{
  "n_kv_head": 5,
  "head_dim": 32,
  "activation": "swiglu",
  "rope_base": 10000.0,
  "decay_fraction": 0.744,
  "decay_shape": "linear",
  "seq_len": 1024,
  "dataset": "wikipedia_en"
}
MLP neurons of a small language model. Each row is named by its layer, matrix (gate and up: input weights; down: output weights) and neuron, and shows model dimensions 32-127. Each number is 128 + 32 x the weight over its row's rms, rounded and kept within 0 to 255. A neuron's up and down rows have the sign that makes its largest values positive.
Before each neuron's rows, "fires on" lists the tokens most often at its 100 highest values on Wikipedia text that the model never trained on; "fires after" lists the tokens most often just before its 100 highest values on Wikipedia text that the model never trained on. A number after a token or word is its count.

fires on: "ish" 17, "ack" 11, "ire" 9, "ue" 9, "ip" 8, "iam" 8
fires after: " Bl" 28, "an" 10, "ill" 8, " sh" 7, "l" 7
L5.gate356 [ 75 179 113 140 151  97 111 186 178 138 101 195 128 146  60 190 144 136 132 159 106 124 133 109 144 137 142 106 120 140  98  87 151 152 100 116 185  99 121 180 155 182 153 126 102  99 158 134 114 118 156 162 120 134 166  79 126  49 141  99 121 137 116  92 122  77 120 127 135 115 101 168 158 138 162 131 119  53 127 105  98 210 168  96 137 103 133 121 157 150 166  67 148  94 117 109]
L5.up356 [121 148 139 162 144  96 144 134 153 171  79 172 150 125 102  96 113 133 101 168 171 114  95 116 143 109 144  79 155 159 105  60 116 177 114 104 171 116 151 210 178 167 125 107  79 104 138 133 104 123 129 205 139  97 171  89 187 133 119 126 147 129 100 159 100 112 103 119 155 117 165  86 126 170 123 135 104 168 149 155 109 175 153 124 137 125 110 104 132 109 111 126  90  70 112 164]
L5.down356 [ 85 166 100 100  91 120 150 134 112 175 135 156 126  91 110  95 138  92  76 129  94 144 161 110  89 124 107 110 168 101 135  90 180 117 114 131 155 150 145 108 186  63 171 182 120 105 154 145 113 149 127 151 112  46 106 153  96 137  84 172 125 151 132 124 113  78 152 161  83 134 110 145 140 146 153 134 113 124 117 112 141  96 156 170 177  40 172 124 154  74 135  83 143 129 122 107]

fires on: "am" 19, "r" 11, "ry" 10, "ue" 10, "ack" 8
fires after: " f" 35, " Bl" 15, " F" 10, " w" 6, "an" 5, " t" 4
L6.gate169 [121 116 153 136 137 135 105 151  86 149 136 105  65  82  94 171 101 136 100 156  75 179 120 150 117 164 101 105 120 120 104  67 116  38 109 146 164 159 122 162 122 129 115 155 135 152 125 152 121  92 128 148  79 148 147 136 147 148 146 123  62 106  90 185 190  95 111 120  87 109 130 125 142 124 157 159 124 142 117 132 131 112 127 166 149 167 144 133 147 144 146  54 135  98  72 162]
L6.up169 [101 105  81  90 151 144 139 126 130 146 161 109 176 107 142 117  99 103 104 191  85 139 104 145  85 126 167 163 142  83  79  94 124 127  65  86 154 129  94 170 150 141  90 114 114 143 148 147 125 141 118 183 141 139 142  89 199 128 138 125 158 139  85 123  97 113 117 182 119  67 161 111 109 133 122 146 106 128  68 126 111 152 122  98 192 141 202  95 171 100 120 145  81 100 167  61]
L6.down169 [133 129  73 141 176  79  93 147 153 172 116 171 134 105 147 193 160 135 168 148 105 122 155  91 109 173 118 157 132 156 196  83 153 120 193 136  69  92 128 145 104  60 151 113 109 149 184 139 139 143 112 139 150 106  89 194 104 163 149 114 132 127 124 120 102  77  96 152 156 121 106 121 120  89 194  68 153  72 142 182 145 117 115 104 119 121  74 151  73  87  98 175 116 123 125 124]

fires on: "ust" 42, "ess" 23, "ed" 13, "emb" 8, "I" 5, "ir" 4
fires after: " m" 15, " j" 11, "r" 11, " l" 10, "ov" 10
L6.gate182 [193  98 241 140 111 148 197 132 125 147 165 127 123  95 131 126 101  82 117 194 100 132 182 135 162 120 128 104  86 140 110  93 131 146 174 189 141  82 146 104 177 170 172 111 187 126 114 111  91 107 156 113 154 121 101  99  99 101  92 174 167 156 132 168 144 141 105 120 160 189  69 130 114 125 100  98 129 167 119 177 106 160 126  89  70 117  69 109 163  91 101 129  75 123 172 115]
L6.up182 [106 108 167 149 190 114 159 226  87 120 146 132 171  71 114 187 124 146 152 195 137  78 141  73  97 136 165  79 160 152 111 158 178 205 113  91 105  86 108  94  87 123 128  96 157 125 114  94 115  90 135 182 133 139 141 140 120  73 139 143 164 143 144  88 133 135 113 109 126 130  71 117 120 146 137 115 127 118 183 133  98 175 107  81 106  56 159 136 143 141 162 118 144 136 181 123]
L6.down182 [167 130 169 126 106  95 108  94 119 119 157 155 108  89 103 103  81  58 131  97 150 150 116 104 102 145 147  93 156 151  88 144 107  99 150  45 107 121 143 106 167  89 170 163 114 132 149 107 116 101  84 149 122 116  77  74 122 140 136 133 111 147 135 119  38 104 126 111 193 128 108  84 158 117 186 112 142 112 103 134 122  41 137 145 124 159 131 168  60 155 166  99  87 191 169 141]

fires on: "ed" 25, "ld" 12, "ond" 12, "ite" 8, "t" 8
fires after: " L" 36, " R" 14, " l" 8, "h" 7, " W" 6, " o" 6
L5.gate19 [ 99 132 124 158  98 124 132 133 139  81 137  19 167 110 161 111 136 119 134 205 103 128 180 117 170  95  92 146 128 143  93 210 146 165 153  99 108 100 141 147 144 123  97 118 105 113 138  66 108 132 109 138 169 111  97 131 178 125 153 129 134  98 154  61 130 117 116  79 169 102 129  75  59 132  98 101 143 127 123 153 127 175 130 151 125  73 126 154 139 173 128 108 112 119 163 136]
L5.up19 [ 71 136 136 113 122 178 119 129  62 111  99  62 136 149 154 128 143 124 129 148  93 141 165 125 188 135 153 152 129 157 117 146 116 120 145 123 165 113 106 125 108 149  87 162 141 160 139  68 117 125 136 105 118 106 134 160 129 203 119 164 152 100 124  95 126 178 107  88 151 143 139  89 108 119  73  91 112 100 134 152 165 168 128  66  77 178 175 162 164 140 124 109 116  84 150 116]
L5.down19 [151  89 142 113 157 120 102 165 224  92 161 133 172 116  68 141  98 143 160 160 143  60  97 112 106 106 108  99 161 100 107 150 124  71  93 160  96 124 155 110 203  65  77  98 129 149 109 136 150 131 127 119 105 101 137  97 127 154 173  70 119 164 136  68 136  95  86 124 117 129 172 138 103 156 124 119 157 158 126 125  89 129 178 135 122 123 116 126  70  81 100  76 120 169 143 139]

fires on: "us" 35, "." 14, "ood" 11, "ight" 10, "ed" 6, "ld" 5
fires after: " R" 13, " B" 13, " M" 12, " W" 11, " St" 8
L5.gate312 [ 94 153 149 122 102 110 151 140 133 164 149 101 114 176  63  86 122 140 172 191  73 152 103  68 120 165 144 201 115 105 167 130  95 136  98 113 134  89 109  87 126 132  87 121  81 137 164 161 197 107 106 112 165 174 144 182 154  94  82 116 138 131 153  77 148 162 172 129 136  87 130 141  86 105 128  54 131  91 136 108 120 150 140 123 156 134 128 172 135 129 102 123  53  40 111 132]
L5.up312 [139 134 136 179 100 139 148 170 138 116 141 140 110 146 125 157 102 106 125 162  77 151  84 112 145 155 100 109  88  78 153 122 189 129 114 107 120  90 123  83  94 115  69 121 189 152 139 142 131 103 118 159 121 195 127 160 109 157 164  85 152  92 118  97 147 143  87 131 139 153 133 162  36 127 122  53  99 109 162 145 148 125 168  77 165 117 125 150 161  63 125 146 135  94 104 126]
L5.down312 [153 170 149 161 163  93  76 118 200  73 131  92 111 145 103  94  68 121 129 135 104 133 115 155 117 139 185 110  56 134 191  59 149 127 113  76 154 102 173 136 147  78 136 107 149 101 123 141 174 106  77 103 104 115 115 160 167  89 160 161 140 116 112 147  85 124 106 151 121 146 135 103 104  98 137 125 168 130  97 160 157 172 159  94 142 150 127  96 110 100 103 168 104 107 122 144]

fires on: "ound" 38, "ies" 10, "ased" 9, "i" 7, "end" 5, "ue" 5
fires after: " f" 26, " b" 18, " g" 10, "er" 9, " s" 5
L6.gate345 [124 118 143 132 134 153 123 124  89 126 139 143 143 164 198 127 119 105 144 128 127  87 113 102 126 101 142 103 202 171 168 133 100 106 100  60 120  74  22 166 185  95  86 134 144 166  50  86  49 144 132 133 100 125 116 132 164 165 159  85 137 152  83 148 114 102 102 130  92 133  98  90 153 113 139  87 111 126 143 128 112 119 150 124 118 124 142 147 124 152 158  61 159 112 109 130]
L6.up345 [158 114  69 117 177 166 113 107  86 117 115 137 125  84 202 185 113  95  79 144 146 137 170 167 159 142  82 113 157 125 141 138 169 161 142 116 131 127 140 120 107  80  89 139 135 121  96 197 148 138  87  90 163 139 100 169 105 106 122 150 154 139  88 154 147  91 134 140 204 142 152 100 167 148 150 152 103 121 101 149 139  87 101  89 144 142 119 127 196  98 164  79 147 152 143  89]
L6.down345 [ 91 113 130 131 123 104 133 129 157 134 149 127  91 125 138 132 143 150 155  87  89 162 120 120 124 132 122 148 103 119 163 138 138 181 134 122 142 143 136 141 126 125 155 114 149 100 172 199 163  92 122 186  86 138  92 117 138  98 124 172 161 129 129 138 119 102  99 150 125 153 151 147 112 194 104 168 199 101 130  29 136 103 114 107 115 120 124 133 129  97  95 117 135  85 169 161]

fires on: "19" 43, "18" 16, "17" 14, " N" 6, "cc" 5
fires after: " " 63, " (" 5, ":" 4
L3.gate351 [ 61 110 122 185 134 201 151 169 132 129 146 115 211 127 210 144 160 108  90 125 132 135 140 151  98 111 178 153 111 180 129 116 149 122 165 186 154 144 170 137 168 139 103 144 207  64 119  88  60 152 101 126  81 125 127 197 129 154 126  87 115 144 148 168 123 107 100 146 133 122 131 133 171 146  84 198 130  97 108  99 100 193  68 116 154 144 100 100 114 174 186 133 142 125 102 181]
L3.up351 [ 65 150 100 167 130 177 116 153 167 158 145 145 193  56 188 152 165 127  78 143 132 139 177 122 133 112 203 117  98 154 126  90 136 128 127 127 141 121 185 129 105 126  80 150 160  60  95 131  81 143 124 101  63 124 110 160  79 152 139 112 135 110 191 158 161 134 107 137 128 119 140 114 195 181  78 181 116 110 137 170 127 187  85 112 124 126 115  80 159 126 117 150 191 136  87 150]
L3.down351 [121 150 118  42  59 178 139 160 123 134 152 139 134 107 103 174  88 149  60 131 135 156 144  92  97  92  94 181  85 185 105 101  63 108 112 143 143 129 160 164 132 114 192 144 107  89 134  52  83 119 121 122 114 157  67 170 140 149 102  89 126  67  75 130 183 139 181 123 130 127  66 124 122 145  92 100 134 128  82 105 112 112 107 142 144 144 123 116 144 111 102 124  78 179  97  69]

fires on: " but" 38, "ough" 29, "om" 9, "duc" 7, "cl" 6, "le" 4
fires after: "," 27, "th" 8, " th" 7, " E" 6, " m" 6, " f" 4
L5.gate434 [118  53 176  73  93 105 124 120 118 108  81 128 147  86 147 156  89 164 110 122 126  78 139  98 155 118 142 179 154 145 115 132 143  96 102 148  94 177 124 137 129 127  99 124 195  75 199 192 112 165  83 110  92 105 122 123 134 130 152 126 180 119 154 195 137 153 143 158 110  96  71  51  96 101 153 153 134  98 102 158 141  93 122 102 205 160 138 125 135 119 117 186 171 104 140 104]
L5.up434 [139  88 122 104 114 126  73 105 122 121 125  95 107  88 114 182 110 114 109 134 108 109 121 136 187 157 196 142 165  99  90 147 166 154 119 147 127 140 115 182 184 180 103 143 208 126 155 153 119 138 101 109 106 153  97 143 159 138 157 113 177 118 174 125 164 128 108 143 103  66  93  70 111 118 116 168 164 126  60 156 164  74 100 107  58 152 169 100 138  97  92 183 140 133 102 139]
L5.down434 [ 52 132 173 147  93  67  82  72 197 103 151  46  73 120 123 173  80 167 105 104 149 100  85 206 120 190 141 109 134 106 113 107  88 134 116 104 193 167 118 107 153 161 123 135  89 164 166  99 111  89 105  74 123 146 154 183  67 170 126 129 185 105 110 105 147 107 140 126 109 108  92 150 148 123 112 129 140 177  97 163  93 115  97 114  90 121 169 102 135 138  79 136 134 136  99 152]

fires on: "ix" 25, "ess" 19, "le" 17, "ack" 9, "ook" 6, "ight" 5
fires after: " l" 17, " m" 10, "l" 8, "r" 8, "it" 7
L6.gate223 [172 111 133 106 128 180 144 156 144  99 126  93 195 113 105  88  30  89 133 104 135 124 140  62 127 168 125 133  76 107 114 138 143 146 137 140 188 113 121 132 105 129 131 137 152  89 174 119  68 151 137 109 109  64 159  75 150 122 105 103 146  83 194 162 155 146 109 130 159 125  98 178 156 142 180 168 117 126 108 133  73 129 157  95 157 137 127 124 152 157 102 203 108 123 136 180]
L6.up223 [142  59  87 137 122 141 124 130 138  98  94 137 101 118 121 154 105 114 138 159 146 141 185  63 139 103 108 108 148 130  85 166 103 139 139 177 146 132  78 138 138 117 173  69 122  60 181 154 124  82 157 176 154  29 116 102 143 109 126 118 146  69 117 142 172 126 146  89 131 162 154 134  88 115 160 172 109 109  85  89 110  93 140 125  95 128 149  76 169  98 140  93 142 119 109  84]
L6.down223 [111  84 186 145 135 120 113  55 147 153 135 132 130 149  94 132  54 118 151 141  87 139 156 187 123 132 180  73 224 133  98 142 123  57  92 126 128 161 127 100 109  97  76  62 156 105 136 119 124 110  73 121 125 146 106 179 105  88  80 128 152 181 132 154  80 152 151 156 163 151 158 111 108 128 170 106  95  94 147 135 140 141 157  98  94 127 164 135 121 145 157 168 140 170 104 163]

fires on: "-" 18, "19" 15, "=" 13, "20" 8, " us" 7
fires after: " " 21, "\n\n" 16, ")\n" 6, " (" 5, "\n" 5, "}" 4
L3.gate281 [120 102 130 101 180 140 167 137 161 117 175 124 142 111 149 139  90 172 160 124 129 120 198  87 131  76 133 103  63 163 135 103  97 118 139 163 156 113 134 105 151 104 113 140 200  96  86 123  67 103 132 140  91  97 117 128 107 151 137  93 175  85 158 119  71 120 107 108 131 123 133 110 165 115  97 160 177 132 125  88 124 207  98 130 185 121 109 106 160 178 120 167 182 121 131 148]
L3.up281 [119  83 123 104 145 111 126 132 124 131 156 163 152  80 122 167  91 114 130 115 172 108 167 105 124  71 180 138  88 180 115 115 109 109 117 155 133 110 152 128 157 118 105 102 199  57 119  91 112 103 141 135 112  98  97 152 113 192 145 108 164 100 172 177  83 143 120  81 100  76 184  96 169  83 120 198 164 138 138  86  97 203  75 150 121 140 118  84 136 151 109 124 146 104 136 158]
L3.down281 [128  65 169  73 118 187  83 109 141 173 130 170 117 135 128 173 146 124 134 163 140 153 116  82 160  55 120 151 138 150 110 149  95  87 143 123 189 158 164 108  92  98 131 121 172 124 100  84  73 138  88 152  46 162  89 119 124 156 111 106 150  88 126 179 176 132 171 147 112 116 175 143 123 170 133 119 107 145  87 127  98 132 101  93  68 126 135 120 103  90  86 178 104 121 105 145]